config.toml
attn_scale = 0.125
bias = "all"
init_std_qkv = 0.0238
beta1 = 0.93
weight_decay = 0.097
final_lr_fraction = 0.1
MLP neurons of a small language model. Each row is named by its layer, matrix (gate and up: input weights) and neuron, and shows model dimensions 64-159. Each number is 128 + 32 x the weight over its row's rms, rounded and kept within 0 to 255. Numbers have three digits each. A neuron's up and down rows have the sign that makes its largest values positive.
After each neuron's rows, "fires in" lists the words (lower case) most often at its 100 highest values on Wikipedia text that the model never trained on. A number after a token or word is its count.

L2.gate664:101121137115087092126136176116135110186132104134151178171101136102141082138133140101106116151139159123112129091141115113118198121138097161097152095180134164142113087117123092141134109106114082124093089116112131130150137117136100128081135100186147133072144063051110167085127170110092088157
L2.up664:129145102160108120126175188127131077121203161146165130102140117153183086122116153122094108108156110118126126197182088092093118144074100127102125089160138159171130160159121152131104103093131123125175129149144160168171153159083103111098120106160106155074073134099147181131120178110104113165
fires in: "city" 15, "country" 11, "army" 10, "county" 9, "companies" 9

L7.gate26:121093127091107103161142136150127108128124119127109211065117118096200135153127179107174149141118102095136089113122125126123115134081076110117158127151114120129064128078164088132128140101173105104189169081052073136150121091128172145135072149132102143090112106183115186171105192134107145192
L7.up26:137103114096198179103116134084122113092086136106174141120134148161124182184139154135100142175070157116144149122103064174200127085164099163119082132158111136159129106154070131103105066165149140150179108143158149104089070118122123136112133180171111088177114151095155115085088192039083115144
fires in: "was" 73, "at" 8, "is" 6, "been" 5

L6.gate540:141115121163116167157144117140137139171184110117135134132183126146120075095089152144092127123109077045113124146088141130097128165092137108150076158091126119077139108117196178157154157141123153180166208139147136116094138144120123118136174138125100122172133142106130152133081142143094218083
L6.up540:187165129158133162171180128144130136141078142014126183191156110098099143089099179059147118115124124082157143118163156144106110117097154155138070115111165064130106132146146121107171111156131167070159100120152134158106166116129089091104197100100104125157098051160154160112101185154110182104
fires in: "of" 48, "few" 13, "two" 6, "three" 6

L11.gate91:051128147152154105090073165144159104158097132166207122084115178150151134102156110103110177113198112106115184136122153105119090130162128098158115195147119164122143153107126171208079104123130169170110112034166157099116059080101132146141132103133148118111120137120072161120187106186161147103
L11.up91:152188145138114142108144166160177136188120180198162128167123146125184178117061165132152101122155126099142145182058084134141124132136071143125146068115140153171147000072116141144124108115079131098136107111120128175159135105157146101132105171112148161103115119091110150088131127133079140101
fires in: "on" 65, "of" 4

L2.gate283:165125160088154133091163157123157088147147133178100133123107119157075134119177122115149103127126119103116126126149139118136145116138135134097094103184175145144196139106129067170113120097151173146118154143010192178098123158110132109085148122125088150131098151071104055152135135159106110114
L2.up283:116110159128121118130154110110100153107107081106163139108193150114154123202107124092122131146164136165131203103089201113158114101093075135150143145169094106107122153106152139143140128180106142137138115123118138187076079160127150134130137127119126098156138103147185134171097137184140142155
fires in: "french" 13, "indian" 12, "chinese" 10, "soviet" 7, "american" 7, "russian" 7

L4.gate331:121095111117161130092136145181090120094104109040187179132119186137171117114116191150124133124133116189150109130136152158133101125112086090096155143110178134100148158123151142127111168157124150166159139148166099114123072128191065149082160081143066159144085093122098102134146162141146150087
L4.up331:111111118105180100112138212182167117130128109114125138151124137151110105131108146116157143087145098125116071120172133126100113114096126108121174116119167123137136139117160077118117138134075124158136136126165110140181121134186096110105133079140072055109065172102130081123132170143141134074
fires in: "after" 10, "as" 9, "although" 9, "since" 9, "despite" 9, "while" 8

L9.gate137:145079136146132126074119124119092144088105083137166084169162149099141179079184098036137066162176092103132166106111158149095147119106142130129123133104148116078136134162147135130160091117085127164132143135047157149218155155116125157127135145162100146130122110130139171114128134100060099097
L9.up137:152134063114134120110104098124071229127112108156156106183156175072179142106180076065142100103142097170148147146129149114141138111106097156158135121115136104138113107153134103154126142142122121116100141072117096135141124154161113113118108140098119162143125198134139179170100153083110167146
fires in: "and" 93, "but" 7

L7.gate506:124176140141144150117095092092140034157096093135070144178143111132104124087107105096154117164139095141070090146084113153143102081072115130090161156143141085119151135120154154151144169221141128127119106097098099110107127146081055106113116162133165164155166074118220100119123152134105122123
L7.up506:115161081067099107151119166126118088120145147106168172120119094085109142114144132129115151150093126138139146126124159143123152168109142159113148123144097096186138120173125132138092091191118134134152105133118119110105125098123045162189100134114109158195145127121081095144117152100122109153
fires in: "to" 24, "for" 21, "of" 9

L7.gate220:103125106112159109126113210154136164173137170110150140064117091139134086137130146125133088164144125082167088108129170105126160150091158085076134095123115115071137161154159129121146203141130119172147168145143117159126091087097121112103138167097074152151115115134197136176115135189095127153
L7.up220:122131132118138046152121119118092077137128135093141136118133121119074187141147092148107165150131068139119152109085112093175119104063120168145064082124118174016114174118164177130145176102069118100139097099120105136175069159119106111122150160093148166064103108159130161153044114083106158130
fires in: "russian" 18, "japanese" 11, "greek" 7, "languages" 6, "chinese" 6, "sexual" 5

L8.gate21:128154113131088108080132210082131106102129175159138102128094213155175095148083136122119131074172145100087142120130134128107169071154025161139139057101141153124101136132197146117154105148138200116139101122113156108183100137108125081155096080139121150170083066076113108145145145146128121103
L8.up21:168126084179154145090094137127135103095119137092111134112111160119108171171161115131139127120140111130195162118242138175129153116169094146124127080087140099146075116116151154103093140170106194124168126119117166128128128176182112122156137126146120113114106100132161116080106183116166088072
fires in: "of" 33, "to" 10, "in" 10, "with" 7, "for" 7, "by" 5

L2.gate114:183176166116144072138120125113108087110121167088103103172160192146105126113138134122106143108173113132099079123185104091076104167124087182114137113125148073107098057173146156134085102100133137110145146100151129126147152121098131131124115124193119090114092123162084132103130148088168069147
L2.up114:133154122146149126162139128138134148125173152139134165131166138130122141097160086133116165138113174127144089104133095112115066108089108111094066172133094116178102091125155141106063089135109067136147133143138186142115148169140070170136120163135114082107156124130180121113120122099082128174
fires in: "and" 73, "this" 5, "it" 4

L4.gate399:172117116093147107081073081151133136168176121107161102118104117116188154171151143105126151150156105134121085105097168088114138093101095132116091113146124189109075136164121160135122120205126162124109148124116124105123105091178104103065092109069136073162157100130121096106130121121169134073
L4.up399:194135056104184189116126140117196160101110162181109077142100165190119155184115134096179191103140081104104171100084139123169148114096116117133105150146108130165101162120139150094139096190115107155139194079122129097113073107221109078103163156047174131166127159156129112142118120109163128121
fires in: "in" 33, "c" 11, "approximately" 9, "between" 8, "around" 7, "born" 4

L9.gate315:135116069123101133149157165092120132123117121136123136111127084111132171143128101101127060106137139072113107129183103121155135126088156060143144111142174120140137147108118169146155191147161174156112128197092115117202108120160171150112116103149080164116171193085117119100101147100105095135
L9.up315:102110071142138136105115092154155139145113095135150127149124126146147170093181068118158150158145164122100077116069089096150126118154091115115143153153129140130132121153062176141144190079114074070124106100097112136173082072171154093146138139089101091143185174080101136140183155087116112152
fires in: "was" 38, "newly" 6, "commonly" 5, "were" 5

L8.gate422:168111169113174141101146117084125118082066186168093124102154138161125112116094088104106189118122126185150065175159159083121163112111124118112076078083138111100068146170147120156108154140168159130131106158181104115143139154136107163087059164166139090058165142120122161132136118153145137130
L8.up422:074110120128092166157163114179131129144098112113091057167141136073129124130156086127151121112108091151128072134153072130110209170113163160167114138096138114145174136150170125125090123158115200139182068141107174120140124150090139160143179135168139153139092116128130092159170096152090109114
fires in: "of" 48, "in" 19, "from" 15, "to" 15

L8.gate255:145147110152139107153104113107145124136072127165083114113156115108155147129147148114141131113125125097110066136158086145119117114143154170117135070154134119105124133102181086099083167108161192186143116112148158095177165083160142158114145121124156147112115120175093126145045143116155131182
L8.up255:079172097170129052148153119116080178129099124165120134125073160136177110167154102152105120152077141130104093117141153113147138118086175191125122119091141100138139134161134134114183156113144150086103116151105146120119143165141070067173087085114122135123161123115054162145066127157106151153
fires in: "of" 36, "to" 34, "from" 7, "in" 5

L9.gate253:133144139092140150111156181110165138134065146102156149184104148139142119119173099133233124125189078125137114090117106111115142159136116071111060115089165134189164083152153181168127099087104119149112121110116165156117132068101091092100174118115191134146086108150126095080111102072141167099
L9.up253:133096096103136101127092147121169176185134145120140086123168071155109126082046116119130115140140116104131128142154199115186162120180141115097083128099130131098123123133060083086124113164123148075144167149103103113133112169121139078086123133134110107127142124111105144149122094156140105131
fires in: "with" 40, "ve" 8, "giving" 5, "gives" 4, "of" 4, "takes" 4

L11.gate230:145129148139178107109129095118155088120095117147148084088187145124146140113098062089080104107145159181118109117166106071084125119114128117125162132095131136147077087127131110059161045180189116162124099175129145101088124118145058179116181114156143207095102150125122183129142131135086144152
L11.up230:140154110169110143120154156157129176102066143126117175200125125175121116123140081173109127135164144149191156135143115100110111106116148152093103066095093079153169123181083110142127188123093098133189137085100247176182139147145113113192075117151149079180130147110101124120167140167161174108
fires in: "to" 24, "of" 20, "in" 17, "at" 14, "for" 9, "from" 4

L8.gate519:125178152104164135112134199125164214168088192118118117125098101148114133173079100159183094106103137068158080109138142165137128133177147124134118089126213160100161076145170128148141152127089169078129155152169122167100095148083096092154081057090110092095124103088151167127100108121133138097
L8.up519:073139112135132094092163127104061163112126167102125154138125119123131124044152193125105108127137088123108076080085086125076103106123142121152072099080119053136073096134151155130116150126149071123168085145053129162120092150117201081125168124156137221114152038135160145108094196124110159142
fires in: "were" 25, "was" 14, "is" 10, "are" 8, "could" 6, "had" 6

L7.gate273:184117129124120095206125104125123154154133167147166134176107133135116133067126164155108178095094169120112118110182098161149161029081168110125093101101175083126169148094073116157163147080156157185111107171149095108084131191081122123181138169087132144124154147120072147115103136221106125170
L7.up273:140112150105092137125114141119144178164103117137107126090098084112147072117083126060137094100083117113157100079109092073149097114138152156187196164129122162165054158108160094109165112182103154131127115119110120142105140139142079063105135108051111174118091072141135088133137125168108146131
fires in: "of" 61, "poet" 4

L9.gate240:124161147140161121106139070107097106156142142123124129152154103104178131103122184170121092166108104113150151113176117176121117111128143158150074114116097100150113118120125129125099111091113139131175163118123142116084115143113096113115151204205100122091059139164120141130092167171130110148
L9.up240:121062123071131116069092102113079110096085133164137143129170107130199107070167137146110150142175064123144133133118161123127186150120118082143098095133059124123164136132130105108124171087116099134077182148117185130140157070124142160157148104135160050064105094133139125134196146115107149177
fires in: "at" 30, "near" 20, "of" 11, "nearly" 5, "baronet" 5

L8.gate70:123102141188144095090120145063172117116181146122000153150172102121158122141118106092104051128133135164123117140092156110129114122157110114152123134106107096112125060132070158134104135136104130109120144102106176135214173113136099086189111087164070069104133089126130120106079148136088154104
L8.up70:166098122158168170116113160057165183104091191046179102027118161114124162131087103090133102144126128090127136150118163191135189119146165154173117126158108073052132101112074124040145143123124154111145089167096175134119143131090135130168124088115112149105088070157146100180122160118162164133
fires in: "as" 34, "for" 21, "of" 9, "with" 8, "had" 4

L7.gate406:076094108131139116125113121210129132103076090201149114089140089065159149141129099146127158132176161164153180093114117204179168136146137094062095058110103137137112112109100103143110095150159142069093170148171149132143123121142121045139128122089182106121155128180101114078053162138118144196
L7.up406:153071159120129152185114170153127147098052133117091144136148145133091155100093142173103087109116174183122167082147118169197164097146162140093148102130128147114152102145148197149079142083101099155175167151138102180112140095132162108179201103107110093037135189145122132107145149160108095136
fires in: "of" 30, "war" 13, "at" 9, "under" 7

L2.gate98:125104118113100109114181170163159184119145099112168075149156169111146101129091101113096105070144110171137102193095142139195109143057119140052173126139101140173106111153101140152111057135166169142106140174090116110145148119115163155126176170165100118155125116204105104102123107133107111151
L2.up98:100097142102106108108124071086137153150106137115150133148138110177150141133119107112127136112055171188175175086117150127150142134088156115175162098122099116061117120173112114156180146112162175150155116105062103128128140164164189051170121146114132086165109097115084078175104101147101143194
fires in: "school" 19, "cd" 9, "college" 7, "county" 5, "fc" 5, "leseurre" 5

L8.gate687:115101053096208126110095167073122122116129154167124172138091125143133130143139113112140056123116103132167105117109130144156145101119158078175134098070082080123094157160106055153168126170165121125093104117158104107122158186193121083183116193151171117126111116144087123087116180092109110116
L8.up687:127101080086144146098043094168206187122098082125161107119110137139141173075152122166123133188104132132158125127106115137068082109124144116152170132169152134112164164131161121137167160140079132154134152110108156086107176106153136172173095115157165175142168143136130135193122150108090157121
fires in: "at" 37, "was" 27, "from" 6, "later" 5, "to" 4

L11.gate112:117121111117145128091191153057089154095147112095150097142138165143066135109122152106126136113143152139117148102145048090148157132163031131108097151122141126099138171094152079149057132092109117193109167151144148112099220140106141155128163156102094106125110133102086146075116131144092093139
L11.up112:118154180140125152096150169085051149181168098138140116152104104135116139132163122115174130182128072124155147155121112176193132094117143176091076151116183167160121112104152075142060205058116111124129121179059154189115143150100164134108157152149101077169145106142157168127110115103167104161
fires in: "he" 44, "she" 21, "and" 13

L11.gate351:137172074124158124189114091118135163115116093138111059179137079101129092144113119132096164108138112118150096142148184097079099159106154126150152111100136143146166056085122142146128129100118127136142146138153106151126138141131113161097140092115147107093115139133032135199162117159140100149
L11.up351:082113135143086142107127095167100120152126196169123094130178118135082098113157150139081124120122094193096133185092184106104134125060128182112157161114188086120138146117134149166129089126074187098104184126147112147099204168119086134076128074145103139142076136107124125151063186119140081191
fires in: "and" 60

L6.gate263:090128067140167147115101145089221133180139173126077144112132118143091091108136079088118101108126153074108118180121105102120092171079112107148190150125133148116127135062086164123089215096147142101156138140157147140093168195087112133091168107140169138112143106066176090111095153206090113127
L6.up263:110114064059125179084164107084148148203175150119133048141135122156101147178170160114151124106126150118152135130132149131103147117076097179127170201122107114129136131113122071121144177136159121111181148056162110151122174148153145100120148104090152160162146126098156096075147143127096131108
fires in: "of" 31, "as" 12, "was" 5, "won" 4

L2.gate506:170160090111120139120157136132098113151139114168201100135093130158154129163153134189111119151080114079117147082162043172182137166175093119138156123128167136139164152102153089114146158106156070141139169113119114069097072158176113067131139121170183182125094115128058186135150078095083136116
L2.up506:136181072162129121092133141209125152139158147194148147131136115121153143142128127157100134101153151078088157094105076147162153129091105099152087162147130139161127090143135107153138109134159141113167154124156140103133153099131080145137134076145175198114153047126051174201163067196184089203
fires in: "family" 27, "father" 11, "mother" 8, "his" 7, "families" 6, "mission" 5

L9.gate396:075160071090152163140088110150109133203112126191156113113149109144180140113209101089151082075113107176110150053083143161130196125104147080124135122174147153118122110108043097161130168107086151117100119072082118156110176097162080174122058123091188164125129163112070127084102154056087119133
L9.up396:115171146116153098146170128148136192135092180147113125133134137098113137138137129099124166177126095161093121103170106158116181106145115164177142105109120149130119089108117090132112166109117150099104151072169132166191161121185110089134098118118187177176144141144109090143073095123108111084
fires in: "and" 47, "was" 13, "later" 10, "being" 7, "were" 7

L11.gate329:051064102107135105147077137115052093113093114186159195091089141159154150116174153187131126121083101100109130132148130192180148112090166026170106138154117096126190157081141153084155185075197092143096153128142138084158110103145114090119078122172144162107144081178107134136110146126108128159
L11.up329:147155114120110132127080174110175142095133102176046153160163062073136163107153085126080119127103124133142175151124109156124088107111105125139155158147172116114132070165149165090130169187190172105166161180111146067094159102153134131145128116101166107157169138165097096084153081137087121138
fires in: "born" 20, "located" 11, "died" 9, "buried" 6, "life" 5

L9.gate357:123127124134165123116133191085119205120102078153156123140187160101135149117160109143140132111072102053142118099153137127139161139103094164116143119196122104157177103108151130165073158147067136180158123117131105153150080149179161088124096140109112141146173079095118113136131136131130133114
L9.up357:112172116105155121119069180140122045152107098130144136085104132125140161078149119128104096102091121086110103098099109156033158072075143119091125156150135125156081131154170189150171182104100169154135127154078168203073065136133132120133128132092090144146102164076089093132088139149106136118
fires in: "to" 90, "not" 4

L9.gate25:167121088119158125123102132047097168066107079134077112114187066114104123062068103119081198146135077121093143094116125108096138198130113109152151151068136173095167126096077137091085171179101109136163151134118162132244124100155147135089193101118137166163124107091129108145173148102105135151
L9.up25:182128137132120110131171093108114150154147101178146131061209113135173097149116082102048125165133090151076156128154091078131148175130105151130114148099130173087124136123140137097115097091116142157134180132113083152125141147154066160056103111196165075137156137121134121081171109080143147149
fires in: "s" 25, "their" 12, "his" 12, "it" 8, "he" 8

L4.gate367:112087134138106152138143111112125090117102108124069118137078049108096078136129089094151179127124146098090117160135124128184149144068135124158147131137150140167113109071135151174082143101084134096142167160115100071131120138162057175127154131136146087113107089085162178132127148119195118137
L4.up367:096120105112092139149124124099150131112076162187155111081133137108139087131146089131079121068177147136117119085123091202118115106081071137194156180120094127098122111108156144103069153106102089144108177143089128075135104178147081114108169093146122142153119103127101162176146134144059096096
fires in: "these" 24, "there" 17, "that" 10, "following" 9, "this" 8

L8.gate536:170050158096128126120131127176111119088141124104073112089082117143128144125069091113137132131154159069173143116154130141118139131178178202144117141158143103063152176113157176144131109101163092138145063159191130152174157180149139058073089082119145145113078106148166166093132175127092094145
L8.up536:103162111134169152127079099131115159136117185168099066142158116096119043148095119135088120120186080140105130181136120085053160122095214165135175125127113149141152110137106114092134099116110128126158123220110148164126149137149119131164131151093148059114116135147128163151144123125122169145
fires in: "of" 57, "in" 12, "for" 9, "by" 7, "on" 4

L4.gate638:092130140069087134089142150212084101076116126134080165119068186147160108093161215066178153123094165075105112099109160075139138173133131169154131133109126118135126160109115087152117142149116158144088183117089114117123108146162151083148146113162106081071085124088137132145078139063134164120
L4.up638:095183151096146139124115115163082100109122144130089164149110141072121096176186146073211158124153084142131073121111129061138112142087137111181125135105117115148152095128156106130159178114106076107087133074103126145122118164149094093168142094163111147150082128153098149111110136095146110104
fires in: "what" 15, "as" 15, "when" 13, "if" 9, "whom" 9

L8.gate370:173123110136193141183159134181168140076093126157139115172126193090190154116159174134161121105104117103143116150072099163130075082133088147147078124103119089103093141157183082120129095083172140159136119092150142103143137124190101118088064149093109088149079183144101118138108147130124137193
L8.up370:070093178120125128093139124173133149143131136080161101139152056172165113097151134143143167128112076137173085133157099112140150092074148151141131172171142157090104141074111104124094156116059140099106092149076131176130081104124089151155086114174079135119145188124111112080123128119086124185
fires in: "can" 37, "and" 8, "must" 5, "could" 4

L6.gate45:150143108151176125094093131162152197124108081122173135171124157123176131132154126055073130104134098148121113064120169139157189130186158121138137147134152129095108154175160136127124167132160177127111112131064139031100070109125049098185154143156123135103112173156137128107116155131081072109
L6.up45:158151118150114145123156146179077184171116156106161180173095117109212127114226123095175141115139172149138146083155090199172155147141108115123176074108197123107092123090109117149139111120166125178122116155182111122153132098100113127182173100106117081088092096156137074114131167147196138122
fires in: "which" 62, "as" 6, "that" 6, "since" 4, "although" 4

L2.gate571:138118093072109076110114079145152172131122098137078132086155150202195141099181081076129127132169093154100093104160171109126103163144161145125159111128091124173126146106117157118180114130157163144107183176078116195132103156123090116123180116132202068121173144174127133125196119128090081147
L2.up571:149120088104097108097081131153140168132125106107134131144147103170121169112146130081109117186113066149131080131154095099129109120118074173160175135152102141118114086105106160128141134121145185134090190140050114178141134100110127106139168125083179132172155123129160078093087120134146091161
fires in: "born" 18, "he" 14, "personal" 13, "his" 9, "life" 5

L6.gate511:107174145111112144076157142132135067069115139105136141138113104108120098124124133059165143080094081040145047081154086129148186114156017115158157108147097133126098107137122167171129174149167046144154127146090125097129154104113133131114185099111090079091103155094137169151144121146072115099
L6.up511:100107209068148209132117112181145094098070128123105103167172137131123123146137147106147132150164136155127128114129106162135140133145151098170104075096147181031114130168137118067168132175136116156173185170195110145141165124141152126119100173112121139150153174170201109137104168114121186153
fires in: "a" 83, "is" 4

L8.gate616:106114187158087163134128062187116128116129099103153131139132061088166142105151205092134153152154116158076129126139156138123109120071138143154103123083159155177102145124095177107151180118103175056093101121109084130094135110143177075138170140142136101169085151138170092132204133098108166158
L8.up616:094120098141139154074114191152132141150127153109138074165192134181118101152097152159149114087150165113087122142084083106122132113099127136135147133110149147086180092126130103114142151095161058137105196118130124166174133097192092130135171079147129156073105114141132204159142123190125136166
fires in: "as" 48, "when" 18, "while" 4, "where" 4

L8.gate211:175166114078116144163041141121108125107139150137064103096081098143151106195136118149143155130047110114102074094186128127175133077119069132171158137125198190167136123155142145117154120129126106114159124226102090070147139125117113165092124137120098149123212114156119201105100161090089112184
L8.up211:116146147148177111131110118141088173155146151154131105108178101104148203118109191170151128085162185117141110120175154108128107109154105070106128083166118169119117130151085144114111132078142115165050198236098169161102175166160176136184168203106173102111172102144106131059149123166118152098
fires in: "were" 16, "are" 14, "was" 12, "is" 4, "sexual" 4, "area" 4

L8.gate666:126138128137081200110113105107152097082142121056126134118064166176138113123092154119201096172128130183105128132186108026097129193106122153089092145150117099182141078100125131154113166153086134142101150131148134108109150132097156163117108106082129154150142161139146107161050154105107173103
L8.up666:171151152155102067100104143136064169151141112148087116119099176064098091090067082161161116114137078170174110193115105120089100133099085068137136074100134110134110115088178131106129076090142108186140125114094111146135142160101102092132118188146151139096136101095096111105131102105163181140
fires in: "of" 26, "to" 23, "by" 11, "for" 8

L7.gate92:072140082113131183119064094074145090179090142142133140130067130135103153089130097141102108144167156125056120124096113137149120109149120149099140144134086102093201131142065131172120127138108091071184191127031142110128141140140139060144121138145119123158025118105133119124124115109088120142
L7.up92:147093072190049176121114127060070101126152143107088110161102124117088127084152149098097185077149088149144121092179114093104180132179133128119149181142082125128158103132126188167138137110094124085120085165117163138129180130126140175150193097146170107069177134092095145186174152146118105112
fires in: "of" 32, "and" 16, "www" 4

L8.gate597:079161106119182163118171172052118089117112129121135159151122168133043160116129126114081136114158089117122109144116156182132178144158142140147081110150146163096125111112153133113143184134174134126196158098118147075181137150123182116170114099179164148141145169109166130080106160155092137105
L8.up597:149151139141171111186136137142138123085069112104117109130139115146156130116188114149125128114121131128129119073190148122093140116149110172128108161195105112161131136150120094142094179106100165116147127099134193136097123168101100167129106075135161076165141118101103156075147121173156098161
fires in: "to" 47, "of" 5, "would" 4, "speak" 4, "as" 4

L2.gate121:163053150105180139164192133163140163081130133097116136154141082097161153096107158173132110144106126165193104107129144174105134112095192167143139087152115123141124093088152081141197133113110087098159116151066118143139113113115122157112177125108110081146141170141160148052140128101109114112
L2.up121:130125106082169200168116131147072144117117054175068168123109135104106122127120168149121084151128115166148107092150121179166157055107187099159073103120140087143099144119080100121188164162129146133107120115174165161148103147147099176144148160130112085163067186173163157091106162116104114099
fires in: "however" 20, "but" 15, "so" 8, "when" 7

L8.gate237:136154142101118136117126150091090155104165115086109127128104114107100134129086163075112147156109100166125140073116135146075161148116111163124163106092122168094121073154099151174052224086150109140076131114124162178111097194169109095116122124119081097138150206144177169119120190162111126075
L8.up237:117068128105148120122134173159130135109140160093128098137082079113123116167130164157121131150118149138119117089132122145196113142196098050095078154093158110129149102111120105145126172128087159139135137096051103079099152134076142145118076125189104104105077140148198148172115134066092148122
fires in: "while" 14, "when" 11, "although" 10, "and" 10, "so" 6

L9.gate626:143153093100100152099104133156193103082113120216133092113093152172147162147048125111173103171100121157080136111106148095157167132165074209135089153128147128073129184118148177150131160103082142120130121154142150114136097119153117109111051158169085174087191097098113165173121112133160119143
L9.up626:117121136109130148148153150123130173107102097166140126090086234128154113113101116138133057115126124192196138141164124142155131133175180115170097157127109115135185150141158135126137086139074137107132203134128090195152119107145125144119150061100166151130112097154145070092111138100131178136
fires in: "in" 67, "at" 12

L2.gate62:102122184097150115096140122149099079076100132070189150100096091138120081162104098126164093168067143167160111116149104120146131147105172139120117150051194110157120123075108160123098139142111158104111173184107123062140109116187147134148108116086133138127105111118128135128071170086135109082
L2.up62:134110092078117118133106130156116148093170122111057132142158162172153117083205148191109121196144118114114127204128187095097121141099089060191179182073146139116116116115151124105100101166073125155103174133097183122073176165105140144109186107166102136136111139154110135100101111145151116145
fires in: "according" 13, "there" 10, "acre" 9, "following" 7, "e" 6, "many" 5

L8.gate683:211087100149066159157080116124067095146160128109133128137126130151163105133079137110111127122162102122160151094110184152071161147101161152103106126103157133145110096072135098162131137130136110144126133132070095167114109204079128158149135158132124124177137108100096162080130111148058144115
L8.up683:124092152032125123117149167154074084143126094108120167134096138144145111160133102157143110134115135097115135117167136102119136092093197158124123159167151162120103078137122133154134130219085132167096151124138105125126160205117123136103127080165089155161123174152112128153131144121062191157
fires in: "high" 20, "highest" 8, "highly" 6, "low" 6, "higher" 6, "significant" 5

L9.gate500:134143137185149108102102101090154199150149130114152094121184112173159075096186159150080161170150142149153170115136177121119156108142152112143176155167142115101164111159094114109082179097062124116138139218092062129182111130150131125134162079114128096149064048098077140156197132114140133195
L9.up500:153176139210132108094123158158065185162159132117090095187172165180139092174124126085086107177122122112129119134098168111184149125125141116081105133194114161136116117158085141115135145107046116196136154177136099178161130134146123166155144137130183190234061079120140150128130157104103103171
fires in: "and" 84

L9.gate99:117061113126139169185128138147085162096140194107166095115139135164138041111145122202146096166198152130134121141173176044113167191138085117120197118166173143137147189140188144135132160128095104131194098125090076116125182123141094111106111167127141105092117129108105156184124120105105159124
L9.up99:136068066058101129106142070127145156106156141120154182089129162156099128112131114126119125124180130117121113080155143115141150114110116121141108126132096149190175116173107102121122179101101088138090016090133173093121120077170115114191110117112107109117105163164155116176162126000136116104
fires in: "film" 33, "gas" 6, "civil" 5, "business" 5, "game" 4

L6.gate7:074100161091120159106092172071177148097156127132097124143113212139113134182086078049115184054125106095116091192159101163143079187136080151122129176081137122151198106140140097115097107183142146101133150107110080162123127158097135108153122115119134133119134107106192091180078127147162087096
L6.up7:122139154158108166125127158116123117118095108175132167140115179161112154125151146143124175084099184165130131091164080084123094101075085165112154108139154134067122129144146160139077087095126093126146086111073149149092119137114138086120122130111098168113119068114109140071132103150077138103
fires in: "for" 40, "to" 25, "zápolya" 6, "of" 5, "hispanic" 4

L9.gate330:153093161084179164116063142183096098141126156147127084110108150181181146129142084133111061095143169099108116080154111094165120118103179140154129151103152169171140123109160154101152189098160111149129104020058101101094118129148147125138131119112152128117084164127087124152079145166118102186
L9.up330:108144103142132113075141074173129117120113155173162106083181106085118162091161100144181137170111155138092118110109139132128101127095093183117157163119090185133150102190162206130134127146107154184144142125128154121098125107210093120095136149129136203172075124093094134133133147156136159137
fires in: "as" 41, "minnesota" 5, "fifth" 4

L2.gate284:115177054182177130114142161085154120171112141166122099135059143109060154164183185112122149081074099139140136114112134140151144075175130092153143086178127141100099081108141071192099136089073164143203154169127083087136108143138134110054098150140159150111087072143084127095155097146102115204
L2.up284:164103142094100115134167122146143123138143214138159139082188162087139163092148142129128147152116150153126101141135175068118136106185113120138120161121185179121158121097153125151093157084103161119173154135135134123150131132132090115100095072106178126141131092113155130185139152142158122163
fires in: "st" 16, "mother" 11, "daughter" 9, "also" 9, "sister" 7, "father" 7

L7.gate36:090072127133175106132120204155168105097149159142096101082176172124161113112084152144167161126137144155194146181130163124142129083155163165100155109128159072164163131104150115135099113113100092140051151084102133129091111131171152110175186092139166166094110101180152123186119070154163122185
L7.up36:163130081157143158089169096163122136127154180119114186149127164117152106112149073197089130100143118127113141029146135079133072110150119160148133154100121121166143170151043166102130198093104163162153082094120093133138186144112138144117171131099119156080128089082150143126031097104137125130
fires in: "as" 29, "with" 12, "label" 10, "by" 9, "on" 8, "formats" 7

L2.gate107:082102116135122114073069182145124131176105122124065115164137105129141097104147126135133121063167086125144113129095209101093102152164182150208138126134140129071146139166139123111093159163101191144050154112188163119118123118100075140092139234168081147078146189163079181190081143111132148141
L2.up107:169136120115120170160144103157143129138194130132092140170082137164172160086115106123073099049139067152145093127139099128209124176140174117098098088108153102145188172107143107126142176168128059139071116121141111108115106134144147113136158108140113087135104181159111104065124147149102157147
fires in: "that" 46, "revealed" 5

L2.gate250:101058099130096041161162099154148148123109112092173113127113087163074163065148136132141144080158110145047134129146150064149188082131187081153173150125106083156053157112132202145080140165127106108155144109084070127113135106173134135104156100164096127127102101177153101128142168133128104101
L2.up250:071068112164115092160173075136160124136114080108162148137118100148092177080136124172140108080150124102062117134131140070122185069101185107149156176101124086148101183128090171160120106182136104130171104116075081113099118120125136134151119120164111115146087080141153096117080188129115094133
fires in: "college" 21, "church" 11, "arena" 7, "arkansas" 7, "school" 6, "arts" 4